Weights of a small transformer language model.
Size: width 256, 12 heads of 32 (1 for keys and values), MLP 1024 GELU, 12.4M parameters.
Architecture: LayerNorm before each block, rotary positions, no biases in attention or MLP, tied embeddings, attention and MLP in parallel.
Training: a variant of Muon for these matrices, 347M tokens, 10575 steps.
MLP neurons of a small language model. Each row is named by its layer, matrix (up: input weights) and neuron, and shows model dimensions 128-255. Each number is 128 + 24 x the weight over its row's rms, rounded and kept within 0 to 255.
A block is one neuron, or neurons of one layer that tend to fire together. After each block is what it responds to, as a language model described it from the Wikipedia text at the highest values.

L11.up235 [ 92 144 130 152 134 156 162 147 139 129 167 109 136 140 116 118 159 101 110 119 126  62 130 128 125 107 129 138 107 119 126 132 125 164  82 118 129 160 126 186 104 137  86 125 137  95 123 158 156  98 114 189 123 132 104 140 169 152 107 106 142 110 149  95 121 161 126 109 153 184 161 126 107 132  81 187  79 124 133 104  74 153 149 156 131 128 129 136 136 154 133 121 110 116 133 147 115 134 146 105 131 155 144 135 135 122 116 152 106 141 100 107 133 128 137  89 118 115  87 123 147 150  99 141 144 124 106  99]
L11.up500 [ 98 136  66 125 154  96 155 171 122 149 150 112 108 108 146 153 136 139 113 199 128 127 133  92  94 134 127 138 109 103 110 156 130 124  74 147 163 116 118 140 118 182 149 112 143 117 136 146 168 131 147  83 149 127 157 131 123 137 149  90 147 167 125  88 136  80 153 152 205 155 119 154  90 144  91 167 110  79 142 102 116 104 125 115 118 116 149 111 124 145 115 136  92 145 159 149 139 120 126 101 142 132 151 141 139 126 144 109 160 119 114 147 127 135 157 148 146 142 148 143  88 154 110 144 123 118 123 147]
L11.up654 [103 146 122 137 115 156 100 143 158 161 156 143 170 116 138 115  82 140 147 135 104 117 145  90 108 150 126 137 107 168 148 113 182 128  93 136 142 147 152  89 135 125 155 127 151 151 124 154 169 164 126 146 106 156 106 164 181 143 152 165 160 151  91 105 122 119  83 143 117 118 116 121 158 148 146 163 162 100 139 105 136 113  98 116 120 144 119 104 152 123 124 132 112  89 111 159 108 141 117  92 153 144 119 123 126 140 109  85 136  77 141 128 163 120 121 142 104 107  91 115 110 103 145 120 128  98  90 132]
L11.up773 [ 76 167 161 131 164 136 197 117 148 118  85 102 143 141 142 163 117 169 126 186 126 142 152  75 152 169 126 182 139 160 119 180 116 135 174  92 157  94 139 127 113 115 135 124 150 143 110 170 108  83  98 136  78 127 116 158  94 157 111 166 149 122 112 145 162 109 129 137 149 129 113 132 120 137 114 152 136  90 139  90 140 104 178 140  99 116 166  98 141 139 112 103 159 145 127  86 119  87 121 155  98 137 163 121 122 166 123 115 131 143 148 141 116 134 115 127 137  79  94  88 100 141 130 104 128 146  91 116]
Responds to: Early or middle word pieces inside rare multi-token names and terms where the rest is predictable, e.g. Las P(iñas), Platy-cer(ium), pod-z(olic), Nw-ach(ukwu).

L7.up159 [ 93  92 162 117 131 143 114 157  90 162  99 105 126 112 142 178  99 153 114 118 136 139 138 131 131 128 145 132 162 132 130 127 131 125 117 140 137 175 169 129  94 115 124 122 121 135 129 185 136 135 151 122 126 140  73 133 113 100 104 138 144 165 144 101 118 150 122 158 118 105 114 114 121 165  83 134 112 154  79 166 146 118 147 138 120 119 117 168 119 125 158 141 134 141 143  90 122  97 100 123 133  84 158 104 132  88 108 107  74 119 105 139 110 176 124 157 114 169 150 125 131 116 149 146 130 106 189 146]
Responds to: Hyphens and the first piece after a prefix or modifier inside a compound, as in anti-Nazi, non-NCAA, mixed-use, low-ranking; also first pieces of words after adjectives.

L9.up3 [146 153 153 121 136 169 168 136 144 116 143 114  99 143 183 125 115 154 191 138 113 126 115 138 124 126 118 139 101 149 116 148 127 145  91 120 159 114  99 136 168 148 124 103 127 153  96 154 130 133 124 142 100 142 144 124  92 124 113 106  91 116 129 138 181 139 138 129  68 142 146 143 188 129 167 104 103 101  99 152 131 117 142 179  80 126 113 150  93  89 136 149 129 138 115 151 121 164 127 101 138 104  83 116 124 123 123 170 130 173 130 109 150 120 157 167 175 129 143 108 153 121 146 151 130 154 109 156]
L9.up23 [113 140 101 117 151 103 156 100 132 157 103 136 112 102 147 101 174 123 149 129 164 134 125 166 118 149 154 113 174 105 144 128 147 146 134 163 133 159 162 160 195 123 150 128  96 143 148 128  99 105 154 126 101 120 128  85 115 105 168 115 111 114 150 131  99 156 137 111 101 118  82 164 140 115 152 130 157 164 103 168 143 141 145 123 145 162  87 124  89  89  85  96 124 144 164 140 154 109 119 151 172 112 112 139 108 124  88  74 126  99 168 118 155 166 154 136 111 132 174 129 143  95 142 118 104 110 132 114]
L9.up155 [128 134 117 125 140 111 145 156 142  84 151  65 136 135 120 143 150 125  94 153 114  78 107  97 155 131 129 117 166  96 106 135 152  88  95 173 121 115 134  78 101 147 124 147 127 103 114 123 162 136 125 124  98 156 142 191  97 149 127 137 156 128 165 142  71 120 131  73 117 168 100  81 137 144  88 133 128 125 119 139 146 100 125  87 107 110 128 102 119 158 114 110 158 147 118 121  84 138 147 123 129  76 118 123 162 144 113 121 101 154 142 131 101 151 123 141 116 175 166 134 120 139 137 127 129 121 146 139]
L9.up226 [115 138 132 104 137  98 141 123 140 173 141 123 107  95 158 150 115 131 117 126 116 129  89 160 127 169 133 141  94  82 138 136 114 166 166  99  76 184 136 140 127 165 166 116 133 123 136  89  98 133  96 178 161 136 106 107 123 139 116 104 117 114 158 134  74 132 115 140 123 115 121 113 111 139  99 160 138 138  93 118 131 121 161 153 159 101 158  95  89 135  81 155 172 151 154 112 158 118  98 116 140 137 114 123 143  79 126 154 118 130 130 154 153 165 120  92 128 128 131 161 126 155 156 114 146 101 142 112]
L9.up297 [124 144 134 138 139 131 109 119 136 127 121 148 163 126 149 124 133 114  99 137 114 115 150 153 155 129 120 117  94  93  91 100 155 118 103 109 141 167 140 141  88 105 128 134  74  88 145 125 168 159 182 114 144 156 125  83 146 144 101 143 111 110 114 154 136 127  98 116 125 112 154 165 109 145 174 143 129 116 129 140  83  72 168 114 117 139  94  88 148 123 139 135 130 144 139  72 179 154 136 158 143 113 154 120 169  63 128 146  93 123 104 121 118  79 145 103 125 117 153 128 119 139 125 118 185 141 130 134]
L9.up320 [133 116 130 125 158 101 149 160 141 119 132 138  81 135 123 150 169 102 128 164 145  78 122 123 142 123 144 137 127 121 134 150 175 139 116 148  92 134 105 121 136 164 100 121 125 126 116 130 107 138 186 151 107 112 134 103 132 150 133 121 102 106 161 118 134 164  71 152  94 125  76 128 115  99 117 144 124 221 119 136 103 114 136 124 138 152  92 160 120 116 137 126  84  94 130 169 124 133  97 138 113 129 128 115 117 141 126 122 147 152 133 132  99 134 107 125 103 103 184 130 133 145 138 158 130 107 113 116]
L9.up406 [123 139 175 154 166 144 105 124 142 143 140 145 104 120 137 146 112 106  95 132 126  91 160 112 159 119 155 101 118  84 140 160 144 128 155  83 148 139 144 116  92 130 124 124 102 126 155 135  91 152  66 171 140 120 103 167 114 166  67  94 109 139 100 163 114  86 139 133 140 142  96 185 102 157 144 101 134 150 100 126 124 117 103 158 133 101 126 114 110 136 130 168 138  92 140 111 129 132 120 143 138 154 155 113 110 113 147 114 108  73 115 133 102 152 153  97 127 121 153 133 160 113 105 114 116 138 118 131]
L9.up419 [148 148  79  69  93 104 101 123 100 145 122  66 142 103 145 138 113 161 106 163 123 146 127 156 131 159 121 148 142  97 154 142 128 146  93 113 105 120 133 123  82  82 119 112 115 120 125 133 151 126 166 127 115  84 166 113 121 140 114 127 153 167 138 151 144 141 110 107 132 125 163 117 164 134 152 108  97 166  82 149 103 133 134 137 136 147 131  94 120 124 156 162 104 164 150 155 127 104 142 168 132 153 109 136 160 103 119 107 132 113 161 126 173 180 146 136 107 134 164 156 182 139 154 175 109 129 136 121]
L9.up516 [ 96 139 120 139 125 126 116 116 102 116 124 149 102 150 126  93 157 170 165 132 130 114 118  97 106 137 132 160  83 104 103 119 119 114 120 139 111 131 140 109 120 142 129 161 111 137 117 138 117  82 168  96 106  66 120  90 157 146 135 145 137 130 173 117 127  87 142 142  76  93 125 124 142 133 125 100 189 153 127 135 119 113 108 124 121 134 111 123 107 112 102 132 114 122 116 121 157 116 128 128 119 146 152 121 150 103 120 126 100 142 165 100 129 138 114 142 174 123 145 160 119 155  95 139  75 127 105 141]
L9.up606 [108 118 166 107 150 142 175 107 133 141 140  94 143 100 171 101 122 128 123 102 138 130  99 119 115 120  90 154 148 109 119  92 137 154 157 133  75 129 107 152 126 129 146 109 101 121 119 108 135  98 154 117 111 122  70 128 122 146 179 125 104 104 127 112  97 142 118 162 118 120 109 117 114 133 132 106 145 150 106 128 111 105  93 120 124 144 109 136 108 166 121 159 165 105 121 116 118 123 140 152 123 108 138 149 150 143 112 106 127 110 124 130 147 140 147 129 109 132 170 140 131  89 128 119 122 106 125 169]
L9.up624 [121 106  86 141 140 132 166  83  82  98 119 120 142 101  93 111 168 146 148 141 151 108 132 114 184 127 128  94 112 128 114 121 142 179 123 105 121 131 156  98 121 141 148 108  95 146  78 147 144 152 135 144  86 117 169 111 123 161 115 130 116 129  95 115 147 144 127 126 111 108 108 117 133 126 132 130 113 164 129 112 152 119 108 116 106  82 131 163 116 108 162 127  69 117 129 151 149 150 178 121 116 140 167 143 142 133 127 137 153 122 159 129 189 148  92 146 124 112 124 134 140 115 177 144 136 143  88 122]
L9.up651 [106 116 155 113 141 173 104  59 109  90 128 137 128 130 140 136 171 142 113 116 140 107 103 117 128 124 108 104 144 146 128 112 121 149 143 163  59 140 145 100  72 135  93 126 111 165 141 154 130 145 135 115 171 147 146  92 104 108 139 104 111 115 146 126  91 149 123  94  76 107 106 134 174 126 159 130  94 120 121 139 154 107 115 104 120 131 103 136 130  86 156 131 155 145 111  98 117 139 121  97 138 105 125 135 169 135 134 123 126 151 154 107 158 167 162 146 154 140 115 145 128 128 138 145 152 136 132 160]
L9.up775 [119 108 146 131 178 146 152  79 183  99 132 132 113 134 121  92 164 154 126  97 105 105 129 107 121 122 111 146 131 125 111  94 108 157 105  99 126 146 130 146 133  88 144 128 142 110 117 164 135 170 161 133 159 155 111 143 103 105  86 126 135 116 167 126 112 170 123 146 131 130 149 169 134 127 153  75 117 151 136 125 113 116 116 158 132 105 105 106 132 146 153 115 115 159 116 136 130 151 143 135 127 164 115 149 107 129 102 135 108 116 166 162 143 135 124 142 102 121  84  59  77  79 140 133 154 177 114 152]
L9.up797 [170 141 176 114 136 117 143 105 140 161 179  95 100 117 106 159 131 104 157 140 161 130 164 101 102 114 114 170 190 134  92 123 110 116  89 104  79 120 140 126 116 121 109  78  92 124 110 117 139 108 160 141 144 176 119 159 139 143  94 137 101 115 160 105 137 119 131 117 148 132 146 125 118 135 138 107 130 214 157 126 136 118  91 138 137 112 114 143 118 133  69 147 123 150 157 131 180  91  95 167 129 147 119 116 142  98  92  99  97 100 117  79 148 119 107 122 116 161 142  97 104 134 114 134 105 143 130 148]
L9.up844 [180 130 126 151 123  85  91 174 147 140 127  66 142 112  94 106 142 147 105 153 106 134 134 137 106 137  96 134 155 147 128  97 111 130 130  83 115 153 116 109 113 131 155 145 116  98 139 131 157  79 182 133  99 131 157 107 104 101 122 119 143 131 169 144 157 159 120 117 131  90  93 117 140 213 156 149  87 106 135 133  87 159 116 112 108 110 141 134  92 135 140 114 117 134 144 108 131 149  98 154 133  97 136 126 138 109 135 139  95 108 141 121 145 120 113 159 105 115 119  92 149 149 153 133 132 101 202 145]
L9.up897 [142 104 161 110 152  91 111 168 107 114 130 121 105 149 123 169  77 118 149 138 150 122 146 124  57 156 162 128 128 132 159 181 127  72 119 112 124 122 112 135 158 119 169 119 106 106 109 136 102 143 153 152 133 144 142 128 120 137 174  96 121 124 188 114 120 136  93 131 132 166  96 131 145 105  96 143 136 155 139 131  96 130 103 171 124 123 104 160 147 127 140 141 106 146 133 102 190 137 118 113  96 114 195  87 123 146 155  98 160 137 133  97 139 147 139 152 134 149 127 113 129 139 108 133 149 110 115 172]
Responds to: Joining or separating punctuation before the next piece: hyphens inside compounds (anti-viral, computer-aided), table pipes before numbers, opening parentheses and quotes.

L9.up43 [107 144 131 127 140 146 124 143 103 137 158 127 119 123 127 156  80 109 123 163 105  93 134 131 113 128 149 162 167 115 135 118 110 179 161 151 154 165  84 112  86  94 108 147 125 171  72 152 124 120 134 127 133 108 158 136 126 169 143  92 120 146 103 101  95 165 103 125 112 145 125 107 123 111 122 126 157 105 126 145 129 144 144 135  87 138 107 100 131 141  92 154 107 149 121 182 163  94 119 124 125 133 105 101 131 126 134 107 140 159 171 146 113 128 111 157 159 122 121 121 135 130 136 141 114 108 124 192]
L9.up66 [134 149 106  93 146 145  95 141 133 129 120 140  94 130  85 133 111 102  98 137  78 139 144  36 151 144 104 120 152 106 127 134  70 132 121 115 110 139  99 103 143 129 133 139 131  94 140 104 124 114 173 128 111 155  96 162 103 123 122 114 125 135 108 113 144 141 120  96 141 127 151 121 142 127 142 166 117 112 119  88 114 104 142 156 122 119 159 141 123 114  99 105 144 162 165 173 110 123 164 131 179  97 139 158 115 135 127 105 124 138 118  76 169  99 114 128 152 136 142 117 118 129 112 136 126 145  98 159]
L9.up70 [130 163 114 100 123 131 142 171 125 165 139  78 150 110 130 146 158 164 114 121 110 106  95  95 160 166  90 156  92 110 169 164 117 148 131 120 133 147 119 118 119  74 127 133 149 148 110 153 111  96 148 103 135 140 107 133 113 148 114 124  91 137 146 138 148 152 120  79 142 135  92 151 123 120 142 115 134 133  92 133 140 152 144 160 146 130 107 102 108 117 156  88 152 133 167 142 136 126 131 132  96 173 113  83 123 128 160 166 136 112 112 111 113 116 120 128 148 161 157 144  93  91 114 108 159 142 112 175]
L9.up103 [103 148 108 143 126 151 122 106 133  97 152 170 153 149 128 135 118 145  96 139 151  90 146 121  99 160 114 120 133 149  96 135 105 148 140 129  98 110  84 157 127 138 117 168 132 117 185 103  82 164 155 133 155 158 162 135 123 107 121 144 151  76 107 123 164 141 134 121 140 179 178 161 125 152 122 151 133 118 138  97 142 104 129 126 129 154 134 132 147 105 107 170 161 141 122  81 109 142 126 133 126 127 111 108 167  83 129  93 123 155 109 151  97 129 105 131 100 122 110 136 104 105 157 150  98 112 129 144]
L9.up243 [162 175  90 130 154 129 110 170 155 114 145 136 147  92 162 148 148 109 129 113 117  83  93 108 114  98 133 129  93 151  69 128  95 152 119 158 144 170 114 131 110  87 128 168 171 178 110 149 104  72 135 179 135 129 134 114 130 134 116  96 113 169 162 137 107 120 121 141 115 140  71 117 116 137 179 156 158  98 118 148 102 130 118 133 120 100 149 140 116 133 141 129 120 128 126 121 161 112 142 135 172 142 168 113 178 129 131 161 138 107  92  95 135 129 144 103 128 130 112 128 132 103 136 112  94 110 103 150]
L9.up345 [144 142 139 111 112 141 118 171 126 127 133 149 167  90 124 151 108 143 102 152 131 112 104 129 115 123 128 102 151 117  85 127 152 128 119 157 140 128 167 109 127 160 142 176 182 144 108 154 102 122 130 162 119 146 128 107 137 112 164 129  96 152 109  90 171 120 110 131  93 175 101 101 122  88 111 160 144 129 110 114 164 133 110 110 127 116 129 153 111 144 119 100 129 110 128 155 123  71 160 115 111 123 107 107 136 150 117 143  97 148  98 147 117 113 137 124 119 140 110 157 174 113 157 124  96  92 113 193]
L9.up540 [104 121 140 120 147 164  95  97 118 120 163 125 126  99 117 120 106 136 130 154 139 100 151 109 152 147 101 146 132 168  76 155 101 172 152 107 147 157 155 141 148 100  97 184 152 122  96 151 126  93 171 125 124 149 133 142 124 120 162 140 132 113 145 153 122 131 116 144 133 168 147 127 108  87 120 101 129 110 142 109 108 138 144 107 143 101 137 136 116 107  90 111 102 135 116 168 133  87 128 129  87 140  96 146 140 163 120 105 169 120 136 141 107 127 117 122 133 132 122 143 125 149 166 104  97  73 137 122]
L9.up562 [109 186 137 136  97 137 112 125 163 106 131  82 134 155 106 101 118 118 111 146 131  78 164 123 134 154 150 100 160 115 126 141 120 128 152 117 118 114 136 126 118 130 113 116 167 112  70 115 109 119 115 105 151  88 124 184 168 114 102 130 117 100 125 108 121 145 165 118 141  93 123 128 104 155 161 183 130 158 105 148 134 137 126 154 118 124 134 109  99 146 113 137 131  79  84 153 124  36 211  96 131 117 156  92 163 183 120  90 162 160 113 112 147  93 124 120 144 121 147 139 133 146 132 142 131 118 110 170]
L9.up599 [135  98 125 124 149 119 134 155 154 112 150 109  94 131  95 143 112 147 101 130  83 121  95 116  87 159 137 124  74 117 150 123 144 142 122 135 141 131 135 145 107 153 116 134 118 112 135 176  93 167 125 102 104 206 108 129 141 152 105 145 167 131  96 122 129 124 102 149 121 168 139 139 124 146 177 173 159 136 125 127  93 119 175 134 153 152 128  99  87 145 143  56 111 133 172 136 157 139 119 111 137 131 102 123 128 133 146 133 140 120 136 125 114 123 116 104 129 105 142 116 114  95 115 104 101 133  97 104]
L9.up678 [137 159 135 135 140 130 152 136 134 128  88 115 121 114 132 119 118 111 118 106 160 107 131 162 131  84  56  99 131 150 136 153 121  99 112 131 100 124 126 170 118 154 166 133 121 136 130  88  85 120 129 143 141 156 159 126 140 147 138 126 109 120 151 120 125 188 121 128 119 134 133 138 113 122 128 147 136 134 132 164 176 121 148 119 169 118 151 140 139 138 116 124 121 173 108 160 143 110 146 153 107 127 104 114 121  83 112  97 147 168  99 136 178 122 114 108 148 119 159 133 138 135 124 147 144 143 148 167]
L9.up684 [126 173 170  89  93 123 173 140 126 150 116 119 179 115 148 159 122  96 130 164  97 120 137  70  88  84  99 149 144 144 125 115 118  88 155 114 120 115 119  99 118 114 124 131 137 128 157 140 138 138 132 125  93 134 150 131  96 121 123 127 119 114 135 123 160 151 130 133 148 136 127 122 130 123 106 172 133  94  96 127  97 122 181 135  95 100 150 127 122 163  81  96 157 116 122 120 102 112 173 111 166 133 116 143 134 111 107  91 137 206 122 142 128 126  95 129 138 153  91 120 158 120 127 121 100  74 128 147]
L9.up729 [138 159 112 126 157  97 126 162 105 151 112 114 117 160 133 179 145 122  84 108  76 132 106  89  75  91 117 108 143 130 113 144  87 127  95 104 124 140 112 129 111 171 136 133 112 131 106 134 142 109 132 152 152 140 105 155 114 143 106 123 133 122 125 155 114 163 157 168 107 108  90 128 117 141 127 177 114  96 100 192 119 130 132 138 115 138 170 100 128  97 106 131 145 131 171  62  94  99 102 117 113 161 146 109 146 127 116  94 146 158 155 142 129 139 139 129 167 139 143 116 142 102 131 117 125 148 130 110]
L9.up833 [100 124  69  94 145 149 151 155 124 147 121 107 138 129 129 130 161 120  96 143 109 112 131 129  99 156 129 157 101 141  98 137 107 135  81 134 132 127 105 120 104 137 130 161 118 134 151 128 118  94 132 105 164 144 118 121 111 103 163 131 115 140 150 110 149 143 167 121 120 122 110 134 165 103 108 127 165 124  73 114 141 117 187 109 197 123 120 131 123 141 108 102  93 111 117 128 107 176 146 136 131 106 122 168 114 157 149 147 111 127  94 164 144 137 145 118 170 131 115 148 120 107 120 105 134 105  72 150]
L9.up839 [ 94 152 155 126 133 131 120 162 128 113 163  92 154 132 122 140 142  93 126 156 101 141 137 121 166 123 147 101 144 126 131 140 114 163  93 128 172 141 149 114  87 147 149 126 119 136 159 166 108 133 148  98 109 150 103 107 121 114 118 151 132  83 136 123 101 100 125 150 120 115 164 148 139 103 101 157 123 148 115 117 107 141 190 157 172 134 113  98 159 140 113  93  94 181 128 156 131 126 138 142 174 142 125 140 100  98 144 109 158 143 129 153 127 138 123 139 176 134 149 136 118 132 104 187 123  81 147 144]
L9.up899 [117  87 177  61  94 165  62 147 119 128 142 120 111 153 150 156 101 141 107 142 141 133 104 101 150 113 124  95 117 113 121 126 171 122 111 106 145 160 125 136  69 113 105 113 139 143 100 130 109 107 128 105 150 153 173 131 126 143 138  98 103 128  64 169 130 118 150 134 162 130 159 148 123 121 164 135 139 111 106 112  89 115 125 113 165 105 159  88 112 126 101  91 113 143 139 117 133 112 148 133 124 152 108 167 175 153 102 133 149 155 129  99 137 163 117 126 169  99 116 127 119 134 131 119 151 123 138 164]
L9.up959 [111 136 107 133 135 134  95 151 153 145 145 134 146 107 149 138 134 118 156 151  92 165 110 144 117 166 122 113 145 120  92 160 157 134 150  91 113 144 136 166 111 102 121 110 115 128  98 142 108 177 144 152 132 125 174 128 113 118 114 138 141 140 109 141 101  99 110 156 116 162 114 104 107  97 127 123 156 155  92 118 129 145 152 142 140 119 169 143 117 138 138 166 134 115 130 126 108 158 129 132 113 162 114 138 145 163  91 113 162 174 132 123 185 103 130  96 103 157 140 145  93 136 149 156 123  91 124 175]
Responds to: Middle or final word pieces of proper names already seen earlier in the text, e.g. Lun-s-ford, Ell-er-by, Pomp-ey, Narragans-ett.

L7.up935 [104 163 145 105 145 125 125 166 139 154 131 115 142 150  93 114 133 147 120 105 133 118 125 102 106 156 127 121 127 100 112 128 108 125 145  88 124 156 148  89 120 135 106 134 166 149 124 139 153  97 169 146 161 173  84 106 126 180 101 137 112 146  98 137  91 113 108  97 153 149 120 152 123 121 119 109 133 117  72 146 131 150 119 173 136 150 124 150 120 141 166 150 121 159 152 138 134 122 100 110 130 125 187  88 133 179 152 167 155  94  99 119 116 119 149 131 125 140  91 160 155 109 170 139 105  94 122 179]
Responds to: Final subword pieces that complete a person's first name or surname split into several tokens, e.g. Sher-win, Patric-ia, Cunning-ham, Ral-ph.

L11.up98 [162 132 130 142 143 158  96 125 103 117 147 139 103 152 147  89 119 126 156 136 145 121 145 137 149  93 137 138 165 105 123 159 149  92  80  86 169 139 101 122 149 139 136  79 128 144 116 124 142 124 143  87  74 170  87 125 114 133 152 144 121 160 149 131 132  66 121 101 116 116 177 136 212 144 126 132 114 133 102 154 126 162 146 101 147 124 129 108 111  93 129 124 126 116 103 134 135  90  89 147 112 110 144 128 183 161 136 124 157 167 113 121 142 168 144 136  72 151 166 123 118  96 135 150 137 102 124 128]
L11.up100 [114 129 131  93 118 138 164 121 156 121 190 129 108 113 137 147  83 126  64 159 112 127 110 131 118 167 123 176 108  86 123 147 134 108 143 129 120  65 121 134 123 121 118 134  71 158 128 144 134 128 128  92 142 148  91 135 127 106 116 122  74 172 177 138 159 127  87 128 103  97 126 167 145 138 135 120 165 111 105 129 124 144  93  89 172 111 135 127  93 133 114 131 174 135 132 122 182 145 151 153 146  94 117 137 119 117 132 145 105 120  97 148 133 170 136 130 103 123 148 115 167 155 123 143 158 124 114 100]
L11.up158 [149  87 139 120 160 117 159 156 125 124 119 163 100 138 173 130 105 153 120 135 118 133 139 132 134 145 131 143 106 118 100 140 101 154  77  95  86 138 178 102 152 151 140 155 125 103 160 123 148 119 141 126 117 116 165 122 132 161 196 149  94 103 123 103 119 116  85 126 144 128 178 153 144 146 124 129 165 146 170 136 110 124 150 148 161 134  86 134 126 131 128  86 156 105 146 103 116 157 104 144 131  91 128 114 133  98 128 146 113 164 107 135 131 186 106 115 122 143 154  81 159 140  95  95 126 104 115 124]
L11.up752 [115 151 122 133 155  92 117 117 104 163 146 114 120 109 151 133 101 112 139 138 138  97 155 134 101 120 137 150 123 147 131 130 136 127 140 148 104  99 121 113  85 113 111  99 133 116 115 114 118 115 126 183 144 176 149 110 123 159 121 149 113 163 136 134 153  95 146 123 131 109 137 136 130 114 121 114 171 153 147 126 114 131 134 156 126 126 112 147  86  99 148 120 129 118 147  80 189 110 137 143 131 159 103 136 120 157 177 124 100 122 122 140 133 159 114 114 126 140 149 110 135 149 168 112  93 140 112 167]
Responds to: Opening punctuation or prefixes that begin a new embedded span mid-sentence, chiefly open parentheses, opening quotation marks and hyphens, e.g. (2005), "cleanse, 11,000-man, re-establish.